python train.py --norm="rmsnorm" --positions="rope" --attn_scale=0.177 --max_grad_norm=1.0
MLP neurons of a small language model. Each row is named by its layer, matrix (gate and up: input weights) and neuron, and shows model dimensions 0-159. Each number is 500 + 40 x the weight over its row's rms, rounded and kept within 0 to 999. Numbers have three digits each. A neuron's up and down rows have the sign that makes its largest values positive.
After each neuron's rows, "fires after" lists the tokens most often just before its 100 highest values on Wikipedia text that the model never trained on.

L12.gate71:468530453540461515480487564462602475576453533452484510442477473525477500496506487541486510488548448519489536594430463500544456534507489452412486473436396455490540493550531467519558500545565523524513482461491479527537504529527486548540471576419516514521561461586537448515539486490601536486490554516481504516461505518465468558473478539524547484436498494498583540550472514504413529528559454451489494463519500483465493459454422511461495468506435541443494505462529452475504538492470477
L12.up71:533491440541531451484494498546503462533437542561492560468471534541527565571467492551515444561492549514505521485549440504547497520514537464465453488493450542451454478515495475514491485524442478463485563463488478507497518475489477479492483589492507476489483539506549525495522477417499474474446495571486462517495494593465454467575435556473497468465450469453544494618508428519486527492498496469556468570491453592542495494624524512542555505493522473396535536497523567483486466552535503
fires after: " T", ".", "t", " t", " (", "7"

L10.gate64:531484511435569523504596430575524549480527573442525421539495493433475497450471490517480571487501492552474533393535468490458442502529488457508458526430515492538519473414470547470473533526483492538538470428503542505515516513495495387483494495476546524516450517512529479469473546439522521531556468483479451486503565466520514499501522486557536477490510496481506575529539452536414490552439460504505459517561531542458440497494501461503434531594505563529499475473525523475445476505522408
L10.up64:421505537534478481500519467520452489537508477568500531501498553474552492492487539546474494528477522488443571500523509451451475557481496491483445513456524469541523464507508497447500469560485410427537403492500460462492495541420470468512396497524439472442504555479467535514475404521502572498501494561515516439516545470547507423479490578524482526469486480429541538513530541534454523516530472528529562378448496484549466488492516513512519398444468548519521552489524541531528543547573497
fires after: " m", " c", " t", " n", " f", " M"

L13.gate30:444525518459570505496455479456423445532469514385492510507433519433456557484523485516466513556511515513527500385534490451470461496503523499561462552557463527507487490499489500495514462506515589548499471464524482498481497509469451480433457538524520535521516553534444568513531459516484477554513527572456456496452567484503453622516530491513531479591503579489479505505544513511513392493511519534494513535472467445543389544509482426512447497481493465471507533541534495534483546479498444
L13.up30:488471507506475426590566551490460572470508477506485482458483418466402560506477542517488538472582472562548430418517555498506498542451471535552477570485462525488524504514583448500454483462495519515475515445505591487541559569469520470563556457513505529453525523503486527513459505522555511508515446559461550557498447490521451491547469477524595441537459519532502546437500479516524493488510521470568485514541519471501532523462537437522532543503463482514448435576497493530473502466442461
fires after: " F", " inv", " d", "v", "ass", " D"

L12.gate353:487541493533477437495488506481514511496460501444520487514411538569529433472525523534508483533497491555450485556480478466522503543550547468446527509476582544465433528463483530600514517546514495563579501498417451458518504417514567495516434513569479489524499513541526531518508477504565481566488487545430514495550479556554533511510436496582581405539507493475515522552444514490412511521482489537538441433547481452474543469519486535499504539526545448492583479488549480549470522451510477
L12.up353:402486545548527556495506497440540558531501451452472459470505615605520506415495483470461463527494401492491506448466481480474499476482502516424515504543557535467497493489471562506494495471475478528459456477458478509491462454531471505500546465514512477519509538550542531548458539470454553555492460502491491524528530484522516535513459555457545503533488467447505523532515566530457489382564548518471431536547535511504538550505468465579549406462472497456481446470539494543581563512490545
fires after: " R", " A", " r", " Fl", "i"

L10.gate338:528459454547521411455516484494511528487409446487468573484467534471536513524534551496527474464449504521518441496506562400475504461524515539554481512477464603535432475539529568490422480559494490518507443475572516498477501435483463480502558536479540532463597522466512540431492506575460503503535562499463504531428525494515567599500461590492507490503493502473525447579452492502447473516511488591511521523453481483487523556402515541478488533459545544530513496497479518484485506531504488
L10.up338:488528530566558568429492438413476494486544525485425582474500541472492561528536496446526567474488519504514511509502493507531499488494607534433522562432472486537485478546470486476534505463508543487473511469534512526452482469461407550446506561465505396502423455496483535440507525494478522541493500504525475495487562511440507531434420503461498542464470515485478482520527453465508512530534478470605479559505548445544539473468583500549468412478407522474518531475507542452501475497520501
fires after: "A", "y", " Sen", "S", " U", " in"

L6.gate264:451465500444516544477485498518543552541469462540484489467522530475509533499478516476564456458485559406536511489466512502519487483470483520601528556473442491527460578502549523476517565535514510500503578514526532592512485530476603519480464521521526517480532486501494483571554539431494561537548456543521525504482470543400535526541528592448516490431519567499494532468458474432469427489470514504396510451498491454440550489471513497479489498446390508485479462554521504431516507479488461
L6.up264:452527602532519522444520424577512524480564508475526461509486526466443499521514550511416607501516525564530471529524436437527439463484462466455469545442514509463500429509463533502500455478493577533527545586502495433547489434481479398460504458520538470472500471468481533533484505497523500487446535515450463537522451481527486455520472523525492453512490487513520559557514490511504577526498483466477411485476563554522461482404398507546507508481457484510418429519502507507521498533506504
fires after: " c", "av", " f", " t", " sp"

L7.gate306:448509438476531520507432464512533461393556501462532522532541591508475445550488487572488483388425555530465455460492477489495501519500569494471485463475490412456460567506441495498420523572515475513547519458498451462507482424462472568476514475545501495466483525498558498522541501398439567496488428533447446508478455512473515547489440459484450470493499488508509552517414518507545544563500535531532553575525509459532564534474499500515493496484460515518459495517496487469465496502562482
L7.up306:411557477462451532441510561545521484483491547446547527442541525530533478562536524472503518488519600568484475506513489513563469525440509573525545436488494484572491514464455489451485561554511488493472532433512542442471515505468550486548465511528460556474511566520457539470543568414528538462436524556408439522477502482460458567530452447523536516502513541578502496479512466539535553461494503567537518554461435454492533496451539556433450515505459485529507471562481480526463498492513500
fires after: " c", " t", " a", " g", " h", " T"

L13.gate125:460492454411528509503450456547515543447480434453608541560521478503520487499576496423458513515515451514473491532563535469513453488583469507535546548513446498552476553487514548527450497544491500579522520548487483512501479477483572541468466542511489499467519475458541521542561444511495543444497448557492521496542542499515499415456475528512503446494419559489470462525428474473389552501401554440467476436483537518508448551451465506507524516499570516472514479491470472472469464515485462
L13.up125:464464448505477481567419525529457495443507504520538526475432541488413502507604524467548429577501602532470470500513497568523467469462566492512434493553447547456489490531474540481509443471463532454504548509500527481520503513567489527542479557502543476472496511522455511459568424429516478447466497466507463508529527492554470452476439567471501452470530604494510512508502444554505532546452415454493480522480481487468441424470461541516581493477546479475468489505542533491443488513487542
fires after: " M", " R", " W", " t", " f"

L9.gate192:435471545582539507453537539510483525512497483466463498494562502529549499492505515477493559476511450486564458535525457567480450483459511530475425508526543430592511512459482525444540546510485435493591483521492498506441509522569467553453514467436503513453543508495489473518555460471472372509508451533524540549495435499464491519535524502483462533560421470567437480533508497445468488415528554488517501485584453499397539546532498472488572553513453441529494488519498477549514546501472484
L9.up192:470497507536517527526518488481492555461478442478511423456470471493442491490544475583530473484512434498536549490526527483527534467473513446461446450504495513483540495523483465406444527538506463486547476446506494565512458524531504520510520537397480482528509499583515562536526489445462498468429468449597561562461463481570427456492486489460482495499527571513490493501567474478492470417535521463482529513541521493456375479479548485452474494506507482487423529542510469604587494453527447
fires after: " F", "f", " re", "-", " f", " Re"

L10.gate215:443488504557456515402480502494489485603523543390506481433545531498513500535568492501531502440504478483534508497554454454460443551464486524528432535479517492467478491528504534546484482466536547501545552488529560568482483472488512510528501510498519547423528492448476526521468490586531549556535500508484504557485487471377524509485489482510451483495471519546612594564439522511512484517514481489458489541542531530496587571466498487501545484494485537428530460559503467542503404451494494
L10.up215:509500575442553458450548557497480503529547514489546555489567551473432482456502586518500525507476564514531475431437497501454411498583588540500545471453532516437471508473579538483436449489463507515480470494464491512537510470494453532415469475463569466437457462512456533501494474450460533539446542512481445530514502454471537551513425482491497550487488483499569540496510525463593520549527406504515478520520543556477505458492505452455507486482440558458546472474558494484472499529551477
fires after: " ", " r", " s", "r", " he", " a"

L7.gate328:502449484498564518475517535619514525479594453514548561521565514533475580549535473498540473513478507447529382501528506567427475472498483488427532455511566455478468488524509545547549485538492489452494507515489500435489526556468482481539491471490507565502523488485522437491481551481481475449500496593473465465451433507505486494491444551548413457511526460532470536446536549482528485470461458483482492530550487462468481515516471499430444528445454521404489408532439539535538489500474460
L7.up328:506511505489564539443500487440537498466470479466532413516535515493564515427575472534507440468551389523548477493500536473494485496506501524499473449477516490524493472420476451524512544446502526461489519420540493476488592471443461467484536466472473485507429520527499500482517526526434473572524524477393476621497480533383453494463519525486523450539464504480478530467452513544526467529567492422502473492463476465430515544507526494548487480571596570517557485474480482514516513497502501
fires after: " \"", " (", "ors", "ations", " me", " de"

L9.gate127:507483560508501586557501524489483514508490469571462469495472534435501529543581486579471538536511475545435508525479457512546419430461466475478521527466443453547499514535464468479472474536554430494408493484489512542475462500528469492438494498543503505455506515523414557427439545554549496421515527523535448516499578452475466521425518484492584430528500443451499562516496461536433431462455522428445505523490469472458507415503520478516554521513476453552467509492467489485493488495453465
L9.up127:555436459464524575536498465483474526479523536448478467449526540465492530544485525533506492481506503474564473541509477450464525501473470512508548541471490495540458468522571463442485525468520429493478585529527523566536550534505447424490484476483482422522488493498497575501447479515492499426514434584567496476442507460445468543460631499499534555524495537528542528450521477450542519501507492480506518484506498484448486455453520468580474581496505474509534506439542558394569592471454506
fires after: " v", " P", " W", "isc", " U"

L13.gate356:473526534558538529501537554498537578481536516520478505492537504489506481484560516453460529419502551539509519512470537513537536462574450465455512546566456524574516498489507543454533556495562534466485522450507452460489524404523526439437526566557517481403555503482513521454517449557461532525537475497503523491524494480456466537535484499576497533416495515435474489492428496568483522523511495479526435602510493561521497519459526484516571518472481559454376458464462479480502582471524499
L13.up356:472475506496537528469538534499501484495546654500519480511483521527456487499476501474562517443510536490547452522520454449517487462505461421504594512525477508446488477437503463555495513508489510449491526430470532475477528459386526505515496561533547511458528470575513516487467492517489593516529475472526510532569487526459481563528542493560499546467452502446558565558425551499508511459496554546504439433500468532482543517506517391445584538544565535528485466489528479518509530477432477
fires after: " a", " the", " A", " one"

L6.gate61:475459533550511501525578515485471505496525578533510454453508414522501512536480527481594464481446492499508509494560485488473525498484533508453506498567474459497483489443487468414519523557534507495535566444473512504525480519547512478537514506475457529566512536485473467547458512512553486517412437509479479488515521507579488503451463542509500500436497493581559511520469477616504449566488480468512462452592538541529387464519501518588488593430472454511481501421492573503498554472464540
L6.up61:500445507511546501575597494508529562541516547521534499467505516481486448519492497488461469505513509593518497501540490467458524471490513500486548491432509487431514474514416558498484517485495460535488531520491517416536533463574561438512462467420478529577525480535528437478469538467549478493529511561520517477411468538485542515449496547510527506499534483561562529529545513642502474526497409465529478547498523567460480470523437498566507529484402490471467444448450507505472543559502446
fires after: " M", " c", " S", " C", " m"

L12.gate13:561491447548569463567462496533463514538520470523550479559540453513504487490517480460532568459464486462530518490517533499544473498487463389489455474460460542560493580541480542546483453559441488493454485480491543564591568525490451412474505485493452492518419450520554507483541444497509489559501486503462471458511514479514488451465487528480480527570529514455494457446459461480512470464464537523541533475562545501408572499486520552491495403532473515572449518427493439534452529551490497
L12.up13:508519516515416452594493538544484505491541490459492565523527511481524479455500520547503525570540534507595529513481484581603466525496502491535473575467483498500474479513542482508448519512449527453528508459495457500504493533492555497492480486489585493580510457508544414464469532516505514472471527480426510422492504474412538472506444563444457447615527540516486503489509591467483496456477540519483531575466432579455447581532459485537516520489488498530483487466514451472476484450438460
fires after: " B", " Ar", " T", " V"

L4.gate25:551507557596527495458485510475480473455486494459416514560475446480527481512534466525505514422518489497499495553477501523476482535523487479553447513447452579486526525543452478474537535536535502508529523580484448509495488511582521511508554503502448505487522515524576506512514517515390538534474529485509449589502506534476547490447438445514467460499546415479401531502499467426542512433511526417547449520527492465512495478511533533626515440485530594463502512475486502494530559448515442
L4.up25:516571481521478477567510539470502417446468489533444521527444439490448452453502493479491474441502552452499524573501481516468544486510476562550467515489516570486503464608501524403509461451480469554490546563460483461531515476530555549459555486512451497547426442493447468482494520518545529540490563479484516447529524478427499522508501540471518498489557413471489492472484500541526464427535524494522435548572585476488525505503488525543552386522531594513533497536467518463545511482503543
fires after: " (", "–", "\n", "-"

L10.gate131:548518512558573536569521531530488539410484611482534505483549559477488531559430508485436537437523496509472483469525504497448383471450519495542499480482522510490491516513487443520501534543595509519481498443494504505475508473511458425409499481504491482588498495510466459499548475462541492461492435514485513443516542507544467541499526536480494512457522490563470603492454570499502482489518538484444479531455484547536495475400526514545434508468430472520448503468485480508473475630494511
L10.up131:494494452474459505377494543583469491406451522483568438547519550472559553446518552454431525519523440535538450493508485491510485537422496526559500474464466512462480544453519525472497425478533359480531467517514478473485524499534461542511550485525521545506502524512497423423486531489533497452489453519492560481512511525466510522496542480520503554459547471441438528506521536486484458518452463554477451502451490527513490474475588421515485528520506497473397456557429518518502525540493470
fires after: " c", "is", " h", " sp", " qu", " b"

L12.gate436:472471478523468522505459529442509489451487506509456488509506557443401508426586476461463555481480421466548564538565472450575502470492498494488419506462507614547493514419540502508542472454518559481426473544482505544476492480495462509468509501541478529494482447508570425556492478496492494555560491486532493568543496469524450478561555516500500518513516565463552512541481447535545561536522560515497572526446442534425475462491473488551526458481489464510492501467450442584486475455485485
L12.up436:457493433510531542427518509541504507529541519455505458520550497561491525478446545437507515546472464532564523461498428456551539476511557434518475519444479504561472536454511568476561462450476503537483469457440430549536540472485485567534461495498466515530538516500487489520474532522537479520516469529511477497511489515502438411458589442492469566495480578494563442604532527486447503518487457473512583506493408530468507464515515473494453490441473478433440464472423520608513499497504532
fires after: " f", " F", "y", "f"

L6.gate366:471540550536502565489499472505538535465517494496497511416455469454471504596485499458483526516527497579467469480550467428484500476512475490442517596469551480464477493572431531454490505529499485573535532523489539458616473520479479462457588456522473530453524520496501468445484526445437457542458470503520429514502546473471449458508502533603539511415503426547449498510499507503501483535430545510528524494541527568428398574469549509516456508474468511512465513508470539501484465497447494
L6.up366:483497520453521515487466567538466570535462484490473488469501467449481459542471577437458498483457502548515518470540538459491488475513508458445512488531573470512517476562469428495505560542422457521488492505431499474579543501399463517442570467509508590492547492465464466453492456483511455544408466521497495425554539495497548490461539491569507530424462446558492458520503492523503497566404509490479522514550579552429463495506535518513476511417421473487492509559486559499451512480484523
fires after: " M", " m", "M", " P"

L6.gate128:496502503453612458494508501452450563551444510473485467453539501449468496482462456504516545512518509489473470519516535474463500470528534510511508450533517435444560506533545533519548564495489489443456555451433461524482515454427494510482477445485507506571424619478471482425501566437506464517466538496536540574564536514492520450504455472511511464476528509480459480512416545530494438407549502480559469524587440478461447466496503484493533554400458523512522474472534480540508547498521547
L6.up128:478522536553563456525471551458533579506512516497513501471513440434389544509496475563509553497530446536494504462602538439521480481556545538471532490491478488479465493443519513488572545500474517455499615472463483553498532480515466530439496444496442479534503586482435537499540604491483537552452465527541425502475480551483462473520459528485566547543508527498487510471490538494456448488468528466551567484509484500464482511414501485559469555445479489607501497485483442532481542515479476
fires after: "–", " P", " –", "-", " t", "P"

L5.gate37:502459550482565506458536498490547638528546543492528506426546543501443459509528544526450516522552504456522412542472497526551426515461455522489444489565503500546471450512486475460447473497488532494512515438536470447511494491487478496451485423518491433572546487498475564535544581390458535508463473508501451518473443482468479472525517481481503514486477507539478470526508529514514502447484489522475505494482536548473481466480438496487440621552568454510477448569415513442508563498455473
L5.up37:478496495500566484413497545498540595507620578491473488437563457504521439506517517490476536505472483502538451465593536451540470492463548496547525479470473444489496423556509485480516473510463522483449521502504456477527546495453454470441470468484509446505480506470466507543499589382463519492509471514563448548476522503538481471530507515482489554436443516552533477492476486559583520443442491500464522541490515529465490479508451485426461613550463449485489497509477532489531543540487428
fires after: " p", " t", " P", " sc", " c"

L12.gate68:512459517524505518512421501597514507467557501472507467486516493456504483476541511490495492618424503506507503482522479455502415538492500495571499463503453536533531500446537491451515531502490507470470501439424506459489464509457455535494553496494561491421528590544457498561499527412481461555474537449507395556539513448499497511475553508538563547510458495578483543543478513477423461537527462395451483470511492439526577559453546420523510490526526471505521468487467518457453492493521451
L12.up68:502426524493549477544571549600478431502513453492538496476513493546508479499486490536490611455531455491479477488466518514477556528553454591555538535442609476543533515524514525513463466515457453470462496510490538540506514504520492533540553481460536531503504522488567512575581508469518497497458485486524489468436528531504435514532520517536503508523471544547498484557498562531504475388398566558506493481529525517397536514537468482516557445548510519510509497591450476519501549458462469
fires after: " d", " h", " t", " sc", " D", " s"

L5.gate279:398484455550496499483473501414459538504514496526509568455518565487477500498564543528523471563465471521600534467511509567507457502557501498507579501451496483533456510485416470473441495473548531494453524468476531521516487505464503497507470527560551457463441434491529454432472470534469570489522431482452539491487477532551480563475523504530469515592603480525471503488421478500503478501422483549493462556500538559530522430544558474473501456515503530476515545454590446519560485454459484
L5.up279:531529522571517516498498505429495501496510545414455514413494471463502521498544460400517573463484480493544470494576511492455458487534457546476563407477453495470425510476496460464532501574542421502476541514530459546525498518583509508466502581428593455506515547457499480506481461437479516533496494540485513571522497526528524472454479543506528457596415520526494548539520441460537406519528527478492534490533490516496440507526542504455553446472494553492487470500421483439471498519471498
fires after: "\n", " G", " C", " E", " R"

L5.gate122:571546503438492514498466528517535540524442509469545476575475497476487490497477502428531446533543506491499557496483473451512541453495596527589523453519537514414492551450551498491427494523481484577526544442479494533550453491466431446501510585521532561542496504471463498539520453532503557535512525571455451506550491551467494525590486460507526530500507579494558514538527529425509518541465519550511562508469494474518442524404438434555493510467488511469473433512460517547453464487546444
L5.up122:500464523522476547460517551555459447501423470512531441481516521504477511518532498466480516518577503472466540565484523460494492501438489447536510478492492565488512580447542556531516494494494427521505505577560537545477463505484459438537465588533543481589497513491541525529488484590516492564462479514508571482533574461502504542489529520539567554467492545479445496404457469474539435480477525454517486569445523600470506525458532495465520540440503550538499562629521501499495487483534482
fires after: " y", " s", "is", " h", "az", " bel"

L12.gate180:520508475560546538558485496540433527470469555503504519448529579472503511547527449499488507491548525542499541512575426539503468519480477469512483563450529534512506506532535447463407477508523435544478517537537429529602463478528526436536520437463478508513526544501538548531584499554501492473534485494507534508449538471475486514522555394522431516521470521529427554534606567516452464560505540448502501502475492503479531467460545436494490547512474484586460474474513571477543585515517516
L12.up180:478443525513529541571444444419530551467455500491529467518518559500497447515501434497469507446507463497439414543479500506483451471463521542482423576491484463446497468485504484505510524508515509465436526458495479525562479525502482569526515527478538445515448491544536487567504473552490488518554455423498506449567550505504504490420580478476495537483389448531506520479539446495470515567552465497523540465435425440524521485450477490542508551589447528467504480408570515456515534518546488
fires after: " P", " v", " V", " c", " h", " Geor"

L8.gate138:477523547569528485446516495434474466519424456431491522566491461537567529490528487450509534474512457551477482493519510433611427450481531483473444492502478503566509439533470599551545521479544493518551486496490453456505476428480535511523496482422471508494491498524525450421573536437480452560548464550548484506546524554514574509479510526458527564484486467456485553513427561506486538438459462582558446475521447532532548492467571492498478451534497512492495525497470479461435503523506517
L8.up138:470484475519501492540495462490492560509463467408542524445564523456468494509571459527445498526549515510507487509505483453504454467569477437475463604509570542503483476506469506499426498478565551490482499542598509561531530477488344403551455518495554514521495520534524504480496566497522432536488540508553468506517535510492503484447562504524521543517543509471484568464499533454457513508501533496530531567515463480523498492559569470500459491484538531516402554462409463465500511523536559
fires after: " (", "F", " O", "A", " U", "O"

L7.gate147:522520483511520408505531479489576498474431476512484583554528483430470480532560494501492502444535516610485566552573515430508537531462503486471517640461494534564457599525515501494473516545501463452488498575399532478532472495506474493535516540565522549457450558498516483536481545494513467532508461512486472585480523585473506506516472583479568540474506507508536523573490466487442564502493505491526517500552471494445534486506517482535500531466489573443530498505486474506467463534446487
L7.up147:518514462566565458510572507576540475423436515517443505501454491491507546455541509496518497395471496483505517536491498488573534483451462518510519563503482556511485535564485497465519534504511491424493526505509525508536474519569437444523531610525561558568511534487478529471465518516530473497491521473477502544478530485459507569582416552462535506492503526563556515531477501497487579519520506470538499462512509487437502481490487438583481525472484572377521515494503452537568545537475406
fires after: "-", " un", " ob", " in", " m", " al"

L7.gate136:529518530527533492513507548523480453511513473518538471490511550491474475495533457479482526510446566506539527397513507573538518562540535546598486491445533510496539439443494470431429642596533523463515497543490457504508512487501539511500480494506574525481512540530555522506546494481438490584483549560493473465525586525498502467496455432491438485514499513519447508554428457530482473538486524446525545526404519488412438508487493577527552508529461503511446449468510544537458525490507476
L7.up136:604479511513482493464472569505480445470451460486510492422541475501532495521490478525539482504482525419516443503572469478533481543490494537482512457483550543493514480489514515490579527434504457401504513503529410577503538509586503550513481437414544531489604457459496548486552471533546439539428499513477507468503597501493488502467476479452452495471454486552434495519453489558545538532496496408485497464500549510472435426490512538509544528460466510533471490506427479504571516471519447
fires after: "I", " C", "ording", "C", " I", "S"

L10.gate383:525575503531510504524517464552489533520488514455510478545532439447525512429505474517466490553448532569412529464532457530515463388532522579525539572483514468482564477496417462616489505548486486543528476485504517485481478448532528488466537570542508522472492606485516455506472483456543466512527524519424467556558514494545527490608468507578539486561552490493500560486441470542516478540503472454536501574530505451531544490533504445469591458487500498519494484508522518550516467472520473
L10.up383:473457455563574477445540592501502543514515569576568531508477565444465530530452488536512450461567521514547493470438547535489459536461499448560487528565522501475451527472508518501522492605436455484554541494493524490544520424522534456516475428439483525491573496486545517510470484585422560507440506487525492512525525511513441546556513523506474469502544555526481526527527425583457512546486537452584543525479507504515477496458456507540517479451506547465539493516560503452476525483537553
fires after: " R", " N", " r", "er", " n", " t"

L5.gate132:458549555557456522390542575512515539459541561523451514543462433549536541477522501507550521475489502431555562474553530547477493460472480511543498482515533609513519516473418466527553513599521455542458525467434449487474558493530535521493484475552480521539542466523488506535500453458414547530477482530493484544534492450450512479511498496568500538437535533531485507450451500408539511496506473420444464517552480493484477526507519463550462560517441521412492461474506521510441542492468489
L5.up132:537443518548495532454512541440539421476494579432470571525643564507509551499498446496528522489495494554484576487539526502464478448501485483479422531485527510469514469497399422515484436463536461555483560509456492447531530486518541483524563465556479452507521481520522472445501537486416533529494504534544475491473474504559541455487526538486458430482419479478501554493506462484472464501478531424449495485521487453442455564492547469431483491554446527506524486516534455532477526541493572
fires after: "\n", " \"", " (", "==", "-", "==="

L10.gate318:514481461588573499478497509543453520494477537442528481504456470435531494503494465490452479455449491469497479419543463486469470487487441450498534609499489523549472466486493506506542547525419442513514505460510475542470584566510550474470436532560496505398482536515530551476491464584493495552536454546475485527485460432496486428488472559581566426552508457518523528522453495521422531542520540476488581516539465502534459438465487469535579489481562506548490516485473513527472481519566535
L10.up318:564427504503534457538506506432545450478513482457509471521519547499509570452466522494538403500444443489457518489558473454508470588597524496500395426509441500449498453502527506480504428422442469489446559513450518518581482460506523549491572468491522561448497526557523525509478529496467537472496505520448469510505493472510544481554544484471485471535528525471488489464496493538539506572488463523541538513519478533525458510456416441425480450456527443496527508490443453457534486465591554
fires after: " N", " a", " r", " n"

L8.gate375:476544561470451506468554485527456530554479557459565554484500506534493480434550482529482486594529423470469551506479507522490587529471460507505519499489480477523478505455518547528462482587459497553473520480521489534508535461577518472507531522471493480444577560548575495549490523428520486529526514571443512438510485463491385499513494521558535530507403484474470487542514487569496502447512518486568508581452466453482487507530457470435542499538583435436480497435509455492497544562510483
L8.up375:498536498480504500485579516563520480454557505514433476431573524526507554433525543534471453510501508486499473456532442519531544486462580443506557502524553486559521530486501593470439463457494426516447552519459477511436516446556464506520563474514552511449466587458446534491436489508589551522500470525480457539501659484521468520462503492496532541493511542501478433526530531518464509492506483485503476531461477484422490476434549511512529485519489458462518419547500466488425460504486470
fires after: " R", ".", " 9", " r", " 4"

L10.gate351:439547536512546598484454523432537546485479512504546489454523536426510495456498453496460516435536507429486474438472452413553434466535455454459468501466440487496467550479537536474553450492474493470477394513515484577534548519558503511562469502514484483454444472505588538520586486483491491509540475492508513562498489489467483531495567524466532514408442487453399541521487445472491523406501493548494496507502496520476441484424449529549514504523482465487472482469499529552529493568527526
L10.up351:469500526542561504503539524500436595446514513496506470551545515466480524515501575490480518583536493558518481510574553444515522558461480511530484497534550459529515495604530487458509475508483493438536591455473439525434550562490495478497493538572418507558533526525462497541495528496421532519465483515532488519456589481529504549501534524476470450518502558534559536529525500548470541477500457479540505511487511509468461486497579490487515568471553532617497529573468491492578544417473457
fires after: " y", " F", " f", "-", " n"

L10.gate247:536433484492503488516516488450510469539522535491478441549503506431483486538580526474507460464482516528447493501511521459513475507608515406495435559533511516547539474482497474487541515555434478481424495543467503505453482429479619557515451566515510490514480548547519478495455520564549469575543471461472461580497546416480517436488463470511488460484548491504465514568483487507500550530504556453489552471472528465527492454537434539493549457540494466512502491531462443527498592409576510
L10.up247:530636446446515469493502543454502479465517558524519507455549544514440489530431462490445514491445492591472516548515541430432479432544460559529506438533536513490450490540512464467563518471431519531492408454487497567467488444447481461499554513538421480498412482514513495496503497491479491499475524521450498557525512501512499458519537483534470499547508534495545456516471484542400474519491440495459429483512439457480467505480549415490525577546520491537471492516447451518522519477461578
fires after: " a", " A", " his", "y"

L4.gate270:460527487482505509459435516538497516458583547492402502549578525499529563475533505488534457501475513555522427499491530526483495435460520526451414510508555513496475527487520484519506454537511489478429526585542535521395492535470470512508515513456483555551478509532561526530492483497522510554520475474470536445468504458501454556503491553510523546462481534502546501455456544536530568528608473483498594523500542486509475463536478509490466621435477516483495490505599478377520525550490501
L4.up270:558435494454441492507528454511546504497469518544483456480488480540447460514446434489458513508513448539531528579501522518487542559452512560506500499562550487494523524525485498465486487481561448534502463547438495544480484485468461522492493522534534497512463491606505451518561560446610442538588471503456511486478488509517502538519492380510503523474516478515492434536510513480432516462456502552449522554451613541456515465549496556489531469485445502549468444506530535539510448541584583
fires after: "ult", "S", " cult", "ect", "ol", " United"

L4.gate96:540513504430437498520533566544503476454471493496518510482467481415451405484463501503443549504507463535498499558477517444366440505567508497487469531545470554551562510539398552477438476541450468523443539450526465457517551489549495483528532493530531529463487503462552497546493531505467524552480430444487529499521491448520571503534478498481536468447571499502513520515561494419558484523521502539489461432553468456481453454510509472488566519523434472457584469491530486474469520473511575
L4.up96:472480451569543502545514511418533506514460436516447507556457496441582541469550477491527439481538559540435514459484537509518483444506359491515558504468464541380476525524484498545619500496483531504505494535473552489472430513509518492560525528490445586518498523500509482502502471551501510458486530448575487482513510510444443513537510530554494482493574502520477507423493468479536571491492479494495475533495504499506445513501495490587438428457504519434522567490506415487517469453487485
fires after: "–", "-", "ud", " in", "ul"

L12.gate5:499500510513588556516507481483476574499455397426505495469468492494509402516532525559465537526462535448565446540541506497493493500538588533492528557481543460589488482467556495470474487593550552467506518524516475531553535577527412529483456494502560426486429483521473459446512504462503503510498489522479510542512507470447474523465514427525526530473572458542449531479501501505484492586483532496513475544466462554509517407477520470555536555572431480532522446484541548503483486480557494
L12.up5:502538499445471500491518474436451492445460539442519444479538490479461540473500501521491465475519498419638503504561531505460493505476537524509515473467526487466495513405517515465462526471508538425504486513479522577438479520533506447498501526532495602488491545483550478493504465483527470435443409452476460559559432546464439538478527452447540527459474529497496561493487507477479505568565453506544525454421508490494488430511557493498563510409494437530482560509559511400520471492502481
fires after: " |", " C", " w"

L7.gate260:583502541520449493510467492480490501458512508511532568393454472510417500454454435505501491392519501533463549527549465460530440443517473492501495533531503492478511492559477422493487552490555550549531545474551508467537386482520560433474465497497506431489558565485455496467489478514520527459462473476497508442549566468555520526468484433534499547524479478503542549562479497476492491526513545551590563480526444627526498408476496509516513488510513484524485553489478478511438548511496497
L7.up260:569472521496435431507477491492485466472523469595481571436425535507418534474423450462484460454510563561430519507507559461543508517554511502496502480567494531518551519565480463476503567426462552560511511506471500430476454447446537510520471482514512497529557529446493456485483511496526465425427522431487517524547523500530499515536484442553536564539480505485520482502477481519509530555476545527496515487516463600516474429469463487471516499555515458468481627501429535508443539494510480
fires after: " M", "M", "p", "P"